Weights of a small GPT-style language model, trained from scratch on English Wikipedia.
Size: 14 layers, width 384, 12 heads of 32, MLP 1536 tanh GELU, vocabulary 4096, 28.2M parameters.
Architecture: RMSNorm before each block, untied embeddings.
MLP neurons of a small language model. Each row is named by its layer, matrix (up: input weights; down: output weights) and neuron, and shows model dimensions 16-111. Each number is 500 + 50 x the weight over its row's rms, rounded and kept within 0 to 999. Numbers have three digits each.
Before each neuron's rows, "fires on" lists the tokens most often at its 100 highest values on Wikipedia text that the model never trained on.

fires on: " |", ":", " not", " used", " mod", " Label"
L5.up654:497606456458496494538534550538469530450521546501512494353542428478488506500480590515477520536528533447528553507528403593484434506544471481475488542486468493535536544522521518488500515502499397479464432431486506485664455412506508572540526561530460518431575437539550460500496398413490518492
L5.down654:512534519464413498530470409445519483482565454566448525506413468427554480475519479515364462447403549522503556457542494488497439490534541447421542517579636534510631404532574411513453527467487485546486566533490533600513503516476513434416492554574473530506501518543501511511539419485458518490

fires on: " |", " first", " the", "3"
L5.up516:513631568466605531473418500582404561566560557619467502497474594435503530450396457525555503536457507457468518541483452521491507417428525572495448477489431499498445442505517420474536513441490476482439495557568483548515490590611425557554487497360443604440474506505452492509563416497517452548
L5.down516:472485488494471548497515598422495486401538502473567564502520512537415436651517526552537624452485522517509535454477500532423562532486417528502494535472498429445521481523467591571521431461492568578515466479475547457544504473542563472503533425513461397438472609541465448469545351456499521396

fires on: " ", " fem"
L8.up441:501557535574400567490502552549477531503550516439484554363502508454501487438458486512604461482631538482476495471548379460481541490511503402504551433544557469464384557446566489548522490434556543522479486544490592486495478503580546445527576561505466556510446451433514499441457504502458395491
L8.down441:464545444475526478523497492529587547610540509511438389593423439595459499582516492464470552513523498626506470505511545410538431538526475567486438584476455494538566493583508534452468495560401439490489575490541553557505516549513447499451465540437518463510580589523517475529464440449461527511

fires on: " a", " is", " who", " was", " serv", " and"
L7.up407:496516474479547483507523523483493568480481601621607444558530496535584452512469497426534491440556439504485549521473557415409489580532462402489576486422408566501525571499587500447466460525445449509507408424460507377636522524584475525498403516626520417524415506566474464510475465540458463600
L7.down407:482536524541459546529585566460434581494479465442559462455434519570470402521496508516479559456511524546505565571464509445493520492475556482450454551436480533572441408368478515513547471562516469468455508589563502524509452478407468486440497462500527411534581473463519451449536543498504520397

fires on: "ed", ".", "ing", " ", "ic"
L8.up266:514515524537548432474557510504511462578582439560499511493507495463542506505497489484510494464481525481551556575463432456550494515512508487542493562500444551575565609496401522503497531496448474557410408566466497526604595578552462529473482582517501583563502518482434590474592503475536365478
L8.down266:477498496428488516534551469507483510439449534505513480438529528488501512514539464534487511500590546453526504422573569510466565484527519543430546508556593436420468408567474503424548403498577592505534517501650487499488494506483513529553506406504487421415566483441562509531462558466494539547

fires on: ":", " made", " used", " can", ";", "ed"
L6.up967:518561448471544527413466544428446490565528477532454480449464460458454551504462544538514501506522464532569480574541416547470414473509408497446520442481516513439532459542483460487573441392477446514506501491461483576591477512559488617567536476451477488412444408603526505512561450504552428510
L6.down967:489432561575523458507500412500647470426519514542452469464447528551648517510580602503448604480403456496502550413437550461530476519501458625467443493603484561554514491480517487464466572536475581474587486483467531513496603472528504474524441623458543525506537548469436511530517432514584524535

fires on: " |", "er", "at", "al", "it", " of"
L8.up354:564513634524531512513415453467482556538599559541381508555529485480612435498478571523524501443433511499543568506569464555557454381566473462564514477496617527529602527498472470481490555563495469480445539423402536522496547438496436435596499546451563625522568568436530456521568479476463535470
L8.down354:440493476501394504412524570510560491521555463498587512428457488474542493504544497471544533561630434576460498476493524385505577531533422608385518464624516510504469526511541454544531459471466525585539424520562542503563460501514574493449481520601468456496459500444512539493504476582528463526

fires on: "ian", "ed", ".", "'", "ish", "ing"
L5.up509:463535495499508512564565411624478571550591568579478479519518573529618562425468510522569543499524425597525528553465482467577525519478590475460516435570480516490539530476439439485499621483489449576368521568590535525539482530494422488521464470420453455576490499517493390513489488514462544545
L5.down509:478442586502450494449493529469455445506577439520498490504431519448451448445552599433426507646519536595467577442455564495506474457488441572574485598566502488552445555550427525518456449513539499585516480505480512525433598527437464409397500481504503516524543424425455597520550587566464459471

fires on: ",", " •", ".", ";", " (", " |"
L6.up1472:495522597389484406405543458478429493393478573543540432477515606535474525468520580521511451482525502482510461557527532551467463470475436476530629510520540539462647495502573463569434470522518524510499550508437474430514552469453535608430572551527423541466473586507535460528501427498474463432
L6.down1472:457549493530457541589452535431516464546614511470453446492493456485481446432444469524597621551532479542533455493485379481529516490535487474451407589518470460513458534399486550499464534528508499592466473471521541472449416505455467445362458512405541474528499535434487466591566499382519547587

fires on: " to", " |"
L5.up1250:519527550480584552546448455534476518551710554515536462553561487462485425407401478573492503523480489430463563543517459488531515479520537461533510566470576538460523499499556363530522490529442574468477480537482512581558494560527486539566499474522430510478580617409420567490567467468586467478
L5.down1250:403498509537453549494596578532540417415466444473598514538493543506458480584593510498528521518570465610448443482437621514417537479497492465461486461598487511530510486538455498548444566489509559520476502505533639503545520472475474448534498519571487440587441495497535399526494463613504527440

fires on: ":", " Team", " household", " with", "\n"
L7.up305:490656504431518508473437437486490384486423526468513459423537422451570528467522477470451482569505447572502578517522517490499502561464408496436533494475457504526502515489523440521524482373454467505526391531359509426486565445521522546499584549566496449423480496512555518554540406561402468561
L7.down305:498335547523535472500478479548531494535521531472568484629451485541515466546582523602583540396502519473540446558505559488509482400446557502454436480547582513506479426507439484578535478605614619417423528485463612518562562475368564546405461484514488448553477551365479499532438556541552516434

fires on: " who", " and", " After", " while", " before", "."
L5.up1065:526539531374468530479518478494471583512509619591503405593519498484523457490574475474557447473439514541500492476415494537523430549427557495434551546458508529461499533557685491474453519543471529495432526438437517504537507515531493595506539478591467488497451493479511519494527476437507508454
L5.down1065:474484521545413489454452451404491494487524418495546515573388528482459536543471508444469590558571508461481553437554499389417573492385430525463399485371450525521455429405388475538588522458353560488499460616475441553500435470432591402597510510479474427492505494499486541484567399541495575409

fires on: "'s", " a", " his", " was", " s", " is"
L8.up1015:496539442481409522493483456515380546467436509522570582578546532515515551511416442511551507554486457541445488495470421410515492488453431489498564463561517507564536478493500466444480564486473484496493391492509530476611547478559433469547546464529418454502485495523489490519522463454542531521
L8.down1015:546589497448574529529564614485538620450500403509477485451524475514537428511509516476587563435463480555541499589527484502551608533548535466430498609398393538462477533529490458461567542562440497516550603529580489446618411513336510542420421524567568495550496505479565505444472538597426515384

fires on: "-", "o", "os", "ro", "st"
L8.up1333:549452532526491438534515473448405507568553473520421498572500518532605494401443446531556437502409401560489553458421492605417486530550497496525488390520590492477579477386457504510506539515494513489473431572463483527495537529490464495473479501534446513532476533502476519503562441506529482536
L8.down1333:475518475424544483549427450588467532491519583529566419548423436471393492526504476442534522456493441452445564511458483430618570563414540465549574486430489555470456488536521421563549481478463525591464535335534546538451517483530470469574426535469550500448536483572526553448499509521466464490

fires on: ".", " |", " −", " |\n"
L6.up813:507658473455510517552448506429461419515539586517439443478435509540560549494505527498533453529506515523472540558497385420500468560553439495487522452436497466559527589541499522499503564415453579558500414506403558545565468460452433527484495484485447544550511540487486481487572467423452587414
L6.down813:533550568496453492509575547601432516429504403380442487526499432505424421494593477525486493525498424516483498480524526436485490525534396473521467477576351457452466619393419336626495407476491546532484553502542528443509567501427536507431419509534550551476458463504468505567574499504504529458

fires on: ".", " |", " or", " •", ";\n"
L6.up407:484551541444421478586501494532491584492474545521557524569415428459517551552426512512458452468580474526454542517455453538485462506498483519536586441472528463569508530562623504482452525497503528550459448533374557485510559433490409621475534470481345544529495543534599463529521461555450410504
L6.down407:549499514573499481476491560402512450447523451480402466504532538556497453442590498465559573590506515482508461549502488506544545493489499490534557514487439484494516517403498486543525501517454398527517524469518550420492439546448429494473450490467528532514505435515536430511592522442531559494

fires on: " is", " was", " has", " |"
L5.up664:510509517454570548453502511442394555546584619664519478523482539485464433463454558567490495465539534447493534543410456476461447479461492537487565498520445515500391548465552364410556547596439428494442509499474553460635500498488486504527437418480502447504528455440468492519542453374457488445
L5.down664:567536480501444542522535611584582492436612530477556524590517569498498443515539461456594523506482443574467480509498475580432530453507444537533514512561545425446528486487466411499474496492605505524493440447505540554486528464514458497476502516534465528488500568504500424492489441675554470492

fires on: " or", " and", " who", ".", "ic", "–"
L6.up1438:486614537401523451500508574514397481462462588669500389529521559474542416510471544448517422487612493469470529590494514573437430516478456506535476442404517506523503550545585489477477499526555406575446454470433458522484434496623474546533482536577447423456482474526478529508462453403511480543
L6.down1438:543536450652492538493531549537570490531578439456549561521430421460457499488570466486555533449470509532513553461510573447480533453502531496506575452568520476552460436526488565519468544550488613431482533563498576532552519541486487398479525474424504571536494511471469523495506560597530474367

fires on: " |", "ent", "and", "ian", "ed", "."
L8.up625:475521475492468522567566502375472615516617530545480452527536572380523521513480561602631547518575428453484521500457438518499434488460513501494553544575582587564561544538386475525450511483444527498456509537431573542544549503591448513465471494441407512539530514498489402569497467470446463546
L8.down625:512414524512456524452500543491457491428547469451531503478568425498441471598441587551506491549441554480508672454479527462553479550563578521509432483429492494524453444519522526473535463527482413459446518453503454438458501496366487477530512532489431559508511530505485531431460440544517509413

fires on: " "
L7.up907:459508477510473551486528475578568522589434507528552565467415510510491526350501517439501395533498459532546531501467432442562588523520535522500510518462495479515491637455506446481550595350520474507510466600497593493443579557549480475475502472506529510519453453536554514408416466501502439474
L7.down907:501492503452497484463467447490491506485582433476461415458549479510504452542544511468513561467471559584408558503536487519464437504617490620508440421537391542431630467570472505535561424552426530539493476445521474524498482492562540503488435524625487472438528542522466523534509483487406565609

fires on: "ed", "ing", " the"
L7.up778:467547469479444543518499496533442520544509512446580498436525549498512460361451543531472453437539460538525477576559429589559557482494544559521482454533476475520485491468513487437506504578495625599525517509509487569553500546569430578516460445440523519467486435458474511510550485422552445482
L7.down778:492420508519497422502575489452520503492570536500443461523454519446515662355597521528457528526557529430530501451437523515525480519502544494476492451584579577485476472532437537529439496531602431476504500531520463463411461457414557478526542477502547526468549514474521490559483569503411492543

fires on: "ed", ".", " in", "b", " to", "em"
L6.up97:490553521484509475608560397509408489528571493508473459614462549460519528478528506547570445499515478473515519472514484485491466398481492475448581463558572536463545486446529555600467602505450505516392534551533531503538510513641441556494399519494503555482467556539442404540541481513514457521
L6.down97:473458521472479563503541520383505550435477456512525568441474586474507450592403547449440568447513516413503505506541443447434476523599486593509398557477542423525522509481543462507554493455544508484458430497409570516446601496410518457506514483539447486474514471474509562450398536502557488402

fires on: " |", " No", " the", "100", "16", "01"
L7.up949:470547516495508613415520518481495487603517626461510523433514558532556428471450579638526496508484511441547465613531380480445450501460597544447548504488561525376497462543451484461489499512459484482450486511462470538584521508468466503579448509473565423469489467485415597553454480351549467459
L7.down949:438439537481472478410504540434373571495406456512524577496455488482530551448443496461471482358542501469520471486501451542509509584458445411530527494590511514516501426474443505525485414629578472450423586561494547528391470417434497464481458403502478515504511519425548424550568375582507449503

fires on: " and", " \"", " the", "@", " or"
L6.up457:504557454480379488521548584461469472476571534490498439435444549417562499471452533483627477461514388613484493541486456482465484537531568524451541417501568524465571536519511547420465499510474611488496415532480506409526544533532408509502530420453499469520465497468500497512625456510573477585
L6.down457:554441503627551454544488533494484496425520614566543435533527522581531528530571441531449502423472628494486495529523490515540489565377467428575511383456555490478447503536491556506482486502515520568490564505482532498467555504491508459498544515493537502490383501515496547531497558483392483528

fires on: "ed", " out", "st", " and"
L8.up1054:489461510530509475424523455531518493635503474449497519413547529529455526435486480524390476589528492596589411601497518462588539486542460512521391423430544431449524529477483500505494466476500529476480446544435486547500537435488667533484571527399553554471438534469496527535465479524456580527
L8.down1054:490572460416540527570523496546590493469531517571500503500556379415493459461382494529491544550439519429475551461536501510433548513486579524536545548572467531522494513457508466478428548476493557510507555536476570508538427505516463492539472474480504474506570535533539390449570438415568404553

fires on: " of", " in", " d"
L6.up901:457509371472532435500558451522487485501453608524498497458472515547527498403478446450482478461498576526480544458586452532513481506411574472515446494428482365529475512510508391487523543483482559483510424540476562559434579542534573504507536493516504488447463449510565497465551494541652490548
L6.down901:504470538555479505573433470428509459538509503520516441513487510485417507621609497527376582502496511435492460464488504451485444547495454519522470506534554498588517430473503557547448490551478412540516573496427539450497468447475502498538482482605508490463472543577518530551541477423392467522

fires on: " of", " in", " In", " from", " (", " From"
L6.up1389:488474554489539423468511513625510452464432577482493534501435524390557517433548467508566500526466428456468483459545478557552443481464477510573483483492547427597543517510460466544550518404459529464488480514553514477362551462491541519605524638464423547485403572522539416526462457514629510531
L6.down1389:504522515472527435547436440484515443551519498425465426470457532545461457559432480487437598481423537497517570565591485560547524545494438452596529520412455485573582468526561524365435501521457480452595539467398399532542450516463486499526491482611528406433501433535506541566525447426598590509